Weights of a small transformer language model.
Size: 10 layers, MLP 640 GELU, vocabulary 875, 3.38M parameters.
Architecture: LayerNorm before each block, rotary positions, biases, untied embeddings, attention and MLP in parallel.
MLP neurons of a small language model. Each row is named by its layer, matrix (up: input weights) and neuron, and shows model dimensions 64-159. Each number is 50 + 12 x the weight over its row's rms, rounded and kept within 0 to 99.
Before each neuron's rows, "fires on" lists the tokens most often at its 100 highest values on Wikipedia text that the model never trained on; "fires after" lists the tokens most often just before its 100 highest values on Wikipedia text that the model never trained on. A number after a token or word is its count.

fires on: "n " 13, "from " 12, "l " 11, "199" 10, "and " 8, "z" 5
fires after: "in " 15, "18" 14, "bor" 12, "ti" 11, "C" 5
L6.up551:67 43 58 36 26 46 54 51 35 42 51 41 65 52 50 55 41 13 72 49 48 66 58 68 41 34 55 23 47 56 65 62 47 70 43 61 68 58 64 68 51 47 46 56 56 46 66 63 42 30 45 49 57 39 54 44 39 56 55 69 51 78 39 57 30 40 68 54 60 53 52 32 68 50 30 31 48 54 40 35 42 55 77 42 45 36 69 41 64 51 47 51 49 51 62 63

fires on: "le" 39, "b" 12, "ad" 10, "l" 7, "er" 5, "al" 5
fires after: "re" 88, "em" 5
L5.up537:29 59 40 44 44 49 37 56 48 42 58 56 38 47 71 60 68 55 09 44 74 39 34 66 65 34 45 35 49 57 47 49 73 47 25 56 38 56 48 56 39 43 57 25 59 57 52 57 63 64 29 40 46 63 43 71 52 48 43 46 43 70 56 43 35 46 65 59 65 50 50 56 31 55 46 43 50 60 44 50 44 43 77 47 39 50 45 58 44 47 37 63 37 62 50 44

fires on: "oc" 23, "tit" 12, "tic" 10, "ph" 7
fires after: "s" 25, "ass" 13, "ss" 11, "os" 8, "as" 8
L5.up64:45 46 41 46 74 59 42 54 78 74 48 65 52 53 58 75 49 56 42 12 44 47 29 37 44 28 40 49 35 58 64 67 62 55 53 50 41 44 46 67 58 33 46 57 39 60 55 43 44 58 47 56 70 40 60 55 63 43 77 63 70 46 27 47 51 32 45 61 61 38 43 66 66 62 60 58 51 40 67 61 30 48 40 57 46 38 52 67 45 50 49 40 41 54 42 57

fires on: "on " 23, "ere " 12, "as " 11, "ess " 9, "um " 6
fires after: "illi" 17, "wh" 10, "in" 8, "is" 7, "e" 7, "ch " 6
L2.up319:41 49 51 54 60 51 38 51 66 72 46 14 67 53 48 58 42 72 49 36 54 26 39 53 48 51 58 52 35 40 57 52 28 52 50 52 54 44 54 49 44 67 51 50 55 16 47 55 32 35 26 62 63 65 49 23 57 51 35 27 53 54 68 50 41 61 47 51 55 47 53 51 63 66 44 46 34 58 49 44 46 34 58 59 41 55 53 71 57 55 68 60 44 69 60 56

fires on: "al" 21, "is" 20, "ic" 16, "eg" 9, "ia" 9, "le" 5
fires after: "V" 56, "v" 31, "P" 9
L5.up128:40 57 71 44 41 48 41 58 51 44 56 34 65 53 42 57 54 55 41 30 42 40 32 52 46 30 32 63 23 41 54 44 53 66 47 59 84 10 63 64 52 43 28 61 63 48 60 50 53 59 52 47 45 59 55 53 56 48 53 60 70 58 53 47 48 70 41 59 45 67 29 57 43 40 54 37 65 39 46 32 66 46 75 43 36 38 70 62 40 61 54 59 61 45 32 33

fires on: "en" 21, "sid" 19, "in" 19, "ound" 17, "fic" 5
fires after: "F" 29, "re" 13, "f" 12, "L" 6, "of" 5, "m" 4
L5.up263:65 65 38 54 40 20 59 61 47 56 54 64 59 59 52 39 52 73 48 55 47 50 63 52 54 41 66 38 59 66 60 55 53 38 44 23 55 49 41 33 42 48 48 56 54 57 56 48 34 67 42 37 34 30 38 61 69 35 44 54 73 33 50 51 42 55 68 42 62 56 61 51 49 43 63 65 40 64 42 49 53 59 52 60 58 42 40 47 63 67 11 46 46 41 79 77

fires on: "for" 38, "ed" 22, "air" 9, "at" 6, "er" 6
fires after: "F" 23, "be" 22, "f" 19, "i" 9, "G" 7, "ef" 5
L5.up43:49 30 58 27 41 45 46 56 57 56 36 64 69 52 42 73 66 49 42 58 62 40 61 39 45 41 60 42 44 67 35 31 42 43 59 56 67 42 57 43 45 53 62 63 50 38 54 45 54 70 56 65 45 39 53 48 89 41 38 68 53 64 52 47 52 30 35 49 62 41 67 45 81 45 50 29 36 66 39 57 48 43 57 43 44 50 30 64 40 59 80 56 55 44 38 34

fires on: "le" 22, "ad" 16, "di" 16, "ep" 5, "em" 5, "pro" 4
fires after: "ad" 21, "Can" 10, "d" 9, "il" 6, "re" 6
L6.up505:42 49 56 63 49 60 45 38 54 47 65 40 54 40 70 46 61 57 38 46 65 45 39 43 54 55 48 63 47 65 30 36 54 40 58 52 53 55 32 60 47 37 62 60 48 41 39 56 59 32 47 67 68 45 43 38 50 65 27 78 44 44 52 48 53 44 56 72 52 40 32 82 61 49 42 62 46 35 46 41 75 67 51 36 30 49 50 41 47 73 45 66 56 64 62 58

fires on: "le" 15, "b" 12, "h" 10, "bo" 8, "ent" 8, "in" 5
fires after: "ar" 16, ", " 13, "em" 12, "to " 8, "o" 5
L6.up51:68 41 27 66 42 45 46 50 48 51 32 64 41 58 62 53 63 54 26 74 44 50 57 81 63 60 64 50 66 53 41 43 47 44 37 52 51 71 48 72 38 56 67 43 67 58 60 65 50 46 38 47 40 52 74 38 71 47 37 56 49 57 51 31 42 52 46 72 68 69 41 53 54 55 38 45 51 48 36 40 64 51 37 47 52 64 31 67 53 60 32 31 52 58 47 53

fires on: "o" 30, "ob" 9, "oc" 8, "en" 7, "on" 7, "3" 6
fires after: "L" 20, "f" 14, "F" 12, "Sh" 9, "\n" 9, "ec" 7
L5.up592:56 46 47 80 53 44 43 45 45 25 61 40 50 41 58 54 55 74 64 48 25 62 71 42 66 53 48 45 52 47 48 40 47 63 78 35 46 67 35 25 28 25 44 49 68 41 72 43 38 66 55 24 44 77 34 47 55 39 41 41 58 59 34 31 51 61 52 33 36 70 43 38 43 61 49 58 46 49 41 61 57 47 54 53 63 52 40 43 41 45 21 55 47 39 36 52

fires on: "fin" 34, "in" 20, "ear" 8, "re" 7, "ent" 6, "rec" 5
fires after: "the " 39, "a " 7, "-" 7, "an " 7, "s " 5, "his " 4
L6.up533:48 26 40 59 55 58 46 34 56 57 21 53 38 62 36 57 43 55 61 52 37 62 56 44 29 57 71 39 66 59 50 54 45 48 22 50 73 38 31 43 45 56 53 53 53 67 49 81 59 60 46 26 65 36 52 67 46 58 42 44 41 52 30 46 43 62 47 54 39 41 47 75 50 51 58 41 52 48 42 32 39 37 41 50 53 56 52 47 64 66 42 74 52 56 49 51

fires on: "all " 24, "ate " 11, "al " 9, "app" 7, "anc" 7
fires after: "St" 28, "b" 15, "st" 9, "r" 6, "H" 5
L5.up261:47 43 39 39 49 76 58 56 26 47 58 45 45 65 52 52 45 52 50 48 32 60 28 69 58 31 66 68 59 55 44 56 52 50 30 64 52 57 57 59 61 53 44 33 37 27 67 43 58 57 55 47 46 36 40 17 58 50 49 49 75 53 30 44 29 55 59 39 39 32 51 57 61 42 43 42 60 13 45 60 53 60 61 50 29 61 45 35 55 63 39 49 61 43 45 64

fires on: "7" 27, "9" 21, "6" 19, "5" 7, "," 4
fires after: "6" 16, "3" 12, "4" 12, "2" 11, "7" 11, "0" 8
L2.up574:46 61 53 38 59 60 64 59 45 82 49 50 30 44 37 51 63 51 61 53 45 41 67 50 54 42 32 45 33 31 52 47 30 44 71 31 34 50 56 35 46 83 40 54 43 39 54 40 40 39 34 60 36 44 58 44 37 60 66 56 41 72 40 64 61 47 29 50 31 73 44 41 37 64 60 53 42 62 65 54 65 48 63 57 36 59 54 54 52 47 33 46 39 55 55 54

fires on: "6" 50, "7" 19, "5" 12, "8" 6, "9" 5
fires after: "2" 17, "3" 16, "6" 14, "7" 12, "1" 10, "4" 7
L2.up107:34 61 35 48 54 69 47 61 61 61 60 45 54 59 42 51 54 54 57 46 58 47 55 42 52 27 43 44 32 47 34 56 29 42 84 16 57 65 67 53 42 58 56 56 51 33 49 41 58 35 39 52 41 46 60 50 53 61 70 64 51 53 55 48 58 33 61 61 43 67 57 45 32 78 55 30 35 39 69 64 47 38 51 64 29 56 53 55 54 53 48 33 35 36 41 58

fires on: "r" 22, "a" 15, "e" 14, "ent" 14, "ce" 9, "si" 9
fires after: "oc" 17, "comp" 13, "pres" 12, "po" 9, "bec" 6, "cl" 6
L2.up358:64 37 61 54 28 45 30 52 51 61 52 40 59 57 33 34 57 48 43 60 45 45 35 52 35 36 30 34 50 33 54 53 65 25 25 52 36 47 54 37 60 61 69 77 42 56 59 62 65 35 59 49 42 42 32 77 57 47 40 74 48 62 42 66 29 58 58 40 47 41 37 47 41 63 81 67 64 38 46 51 48 34 50 51 40 44 48 58 37 56 58 46 57 52 45 56

fires on: "s" 53, "g" 31
fires after: "the " 37, "a " 20, "on " 5, "s " 5, "as " 5, "his " 5
L2.up137:45 30 46 53 46 40 51 56 38 43 28 50 44 56 72 55 41 39 53 53 45 64 54 49 42 43 51 42 63 65 56 37 48 51 15 45 46 41 49 33 76 54 47 63 68 45 60 69 57 59 58 41 67 25 48 49 39 52 42 42 57 63 54 35 43 59 60 49 49 49 55 61 49 76 65 45 50 48 47 34 60 50 42 24 54 50 51 57 69 38 44 52 71 57 36 36

fires on: "x" 20, "is " 14, "or " 10, "y " 7, "eb" 7, "ow " 6
fires after: "H" 27, "E" 24, "F" 9, "B" 7
L5.up309:61 46 51 31 38 40 48 69 43 75 52 44 58 51 45 54 55 39 40 53 64 59 32 45 56 46 64 48 36 63 46 46 58 40 56 69 47 38 50 55 39 39 42 74 56 80 75 46 51 41 33 43 74 39 48 46 67 65 42 68 45 62 36 48 70 63 53 67 37 49 44 45 82 39 49 34 42 57 32 50 58 64 59 61 43 42 37 39 59 42 47 58 56 53 51 48

fires on: "ubl" 35, "e" 26, "ers" 12, "o" 6
fires after: "p" 37, "P" 32, "Sh" 13, "v" 6, "S" 4
L5.up604:38 71 39 67 61 82 56 57 41 45 42 38 51 57 41 38 56 40 68 39 58 88 35 45 54 42 43 55 43 41 59 52 56 35 44 43 43 62 61 53 68 47 43 69 43 46 67 52 48 47 43 46 49 54 53 51 55 45 45 50 73 39 33 37 53 40 53 54 65 41 44 60 31 57 40 67 20 57 62 42 70 52 49 44 28 53 53 19 30 52 26 33 52 46 54 44

fires on: "g" 17, "ad" 15, "re" 14, "o" 9, "di" 8, "l" 8
fires after: "d" 42, "s" 8, "In" 6
L5.up173:44 45 39 54 56 61 64 50 64 56 48 54 58 59 58 39 54 55 46 32 64 43 46 38 57 61 57 49 60 52 42 47 68 44 52 47 40 72 31 43 73 47 38 55 38 70 36 37 60 60 37 70 50 43 68 54 49 51 48 64 38 45 43 12 45 38 73 57 31 35 44 63 37 60 42 42 58 36 59 62 52 59 54 46 33 62 50 40 64 50 66 65 57 55 47 62

fires on: "enti" 29, "ti" 27, "et" 23, "ati" 4, "tic" 4
fires after: "d" 26, "i" 12, "ar" 9, "id" 8, "ac" 6, "L" 4
L5.up573:43 57 51 26 45 41 40 46 63 63 29 57 68 54 37 41 58 52 44 58 50 56 54 53 51 65 67 50 50 39 46 59 32 51 51 53 37 54 45 49 59 64 26 68 49 41 47 51 35 35 63 60 24 58 55 51 67 45 52 57 68 48 74 61 40 58 45 64 44 43 42 28 41 42 48 32 50 43 33 40 49 53 43 44 53 43 50 53 77 52 70 36 61 43 44 76

fires on: "ce" 39, "ent" 22, "}" 11, "in" 11, "N " 9, ": " 4
fires after: "pres" 18, "en" 17, "po" 11, "2" 9, "°" 9, "uc" 7
L2.up616:66 52 42 49 56 42 54 39 33 46 43 29 68 41 34 43 43 51 47 61 44 36 62 57 47 49 46 43 43 46 56 53 50 43 17 62 54 54 57 48 66 58 71 59 40 48 46 74 49 33 75 59 45 30 33 75 66 49 49 51 51 54 44 46 37 39 36 63 66 47 52 60 39 60 65 33 42 51 48 45 59 42 57 40 51 46 33 46 46 68 57 54 56 49 51 69

fires on: "ear" 21, "oc" 20, "tit" 18, "st" 10, "ac" 6
fires after: "s" 29, "di" 12, "r" 11, "d" 10, "R" 9, "res" 7
L5.up167:61 38 51 42 45 66 64 56 51 53 42 36 46 44 59 49 21 36 67 60 27 40 41 45 55 34 51 53 45 56 57 58 57 63 45 56 69 48 22 59 44 42 71 19 25 61 57 60 40 74 53 28 57 55 34 45 54 44 70 71 65 42 42 49 43 53 54 51 46 23 61 47 66 48 48 32 63 58 57 52 39 45 65 65 42 64 39 61 23 57 50 35 48 50 35 46

fires on: "tic" 24, "ar" 22, "ic" 11, "ed" 10, "enti" 8
fires after: "i" 28, "Ch" 19, "f" 9, "ch" 8
L5.up272:22 55 58 16 47 28 66 36 78 56 25 56 85 46 53 48 55 48 36 50 53 32 53 37 38 58 54 42 49 55 48 46 41 48 58 47 43 43 55 51 50 58 53 76 47 48 46 43 51 66 62 52 57 52 51 19 69 46 54 37 62 48 30 41 50 51 51 62 51 75 49 60 52 72 35 30 62 55 30 51 30 46 63 48 41 36 51 58 57 43 49 65 36 59 43 64

fires on: "ol" 68, "el" 10, "li" 9, "is" 5, "n" 4
fires after: "v" 25, "ev" 16, "r" 11, "vi" 7, "s" 7, "V" 4
L6.up30:58 50 55 31 57 54 35 61 57 36 65 39 56 47 47 70 55 70 26 29 41 74 43 38 64 43 61 27 31 69 45 37 58 48 43 54 48 38 65 61 58 37 53 39 53 33 48 61 46 54 64 38 67 54 43 70 58 45 61 44 57 67 34 68 41 59 52 34 39 56 50 69 49 48 48 54 57 82 46 27 45 32 62 58 34 33 67 47 46 35 71 37 68 54 57 37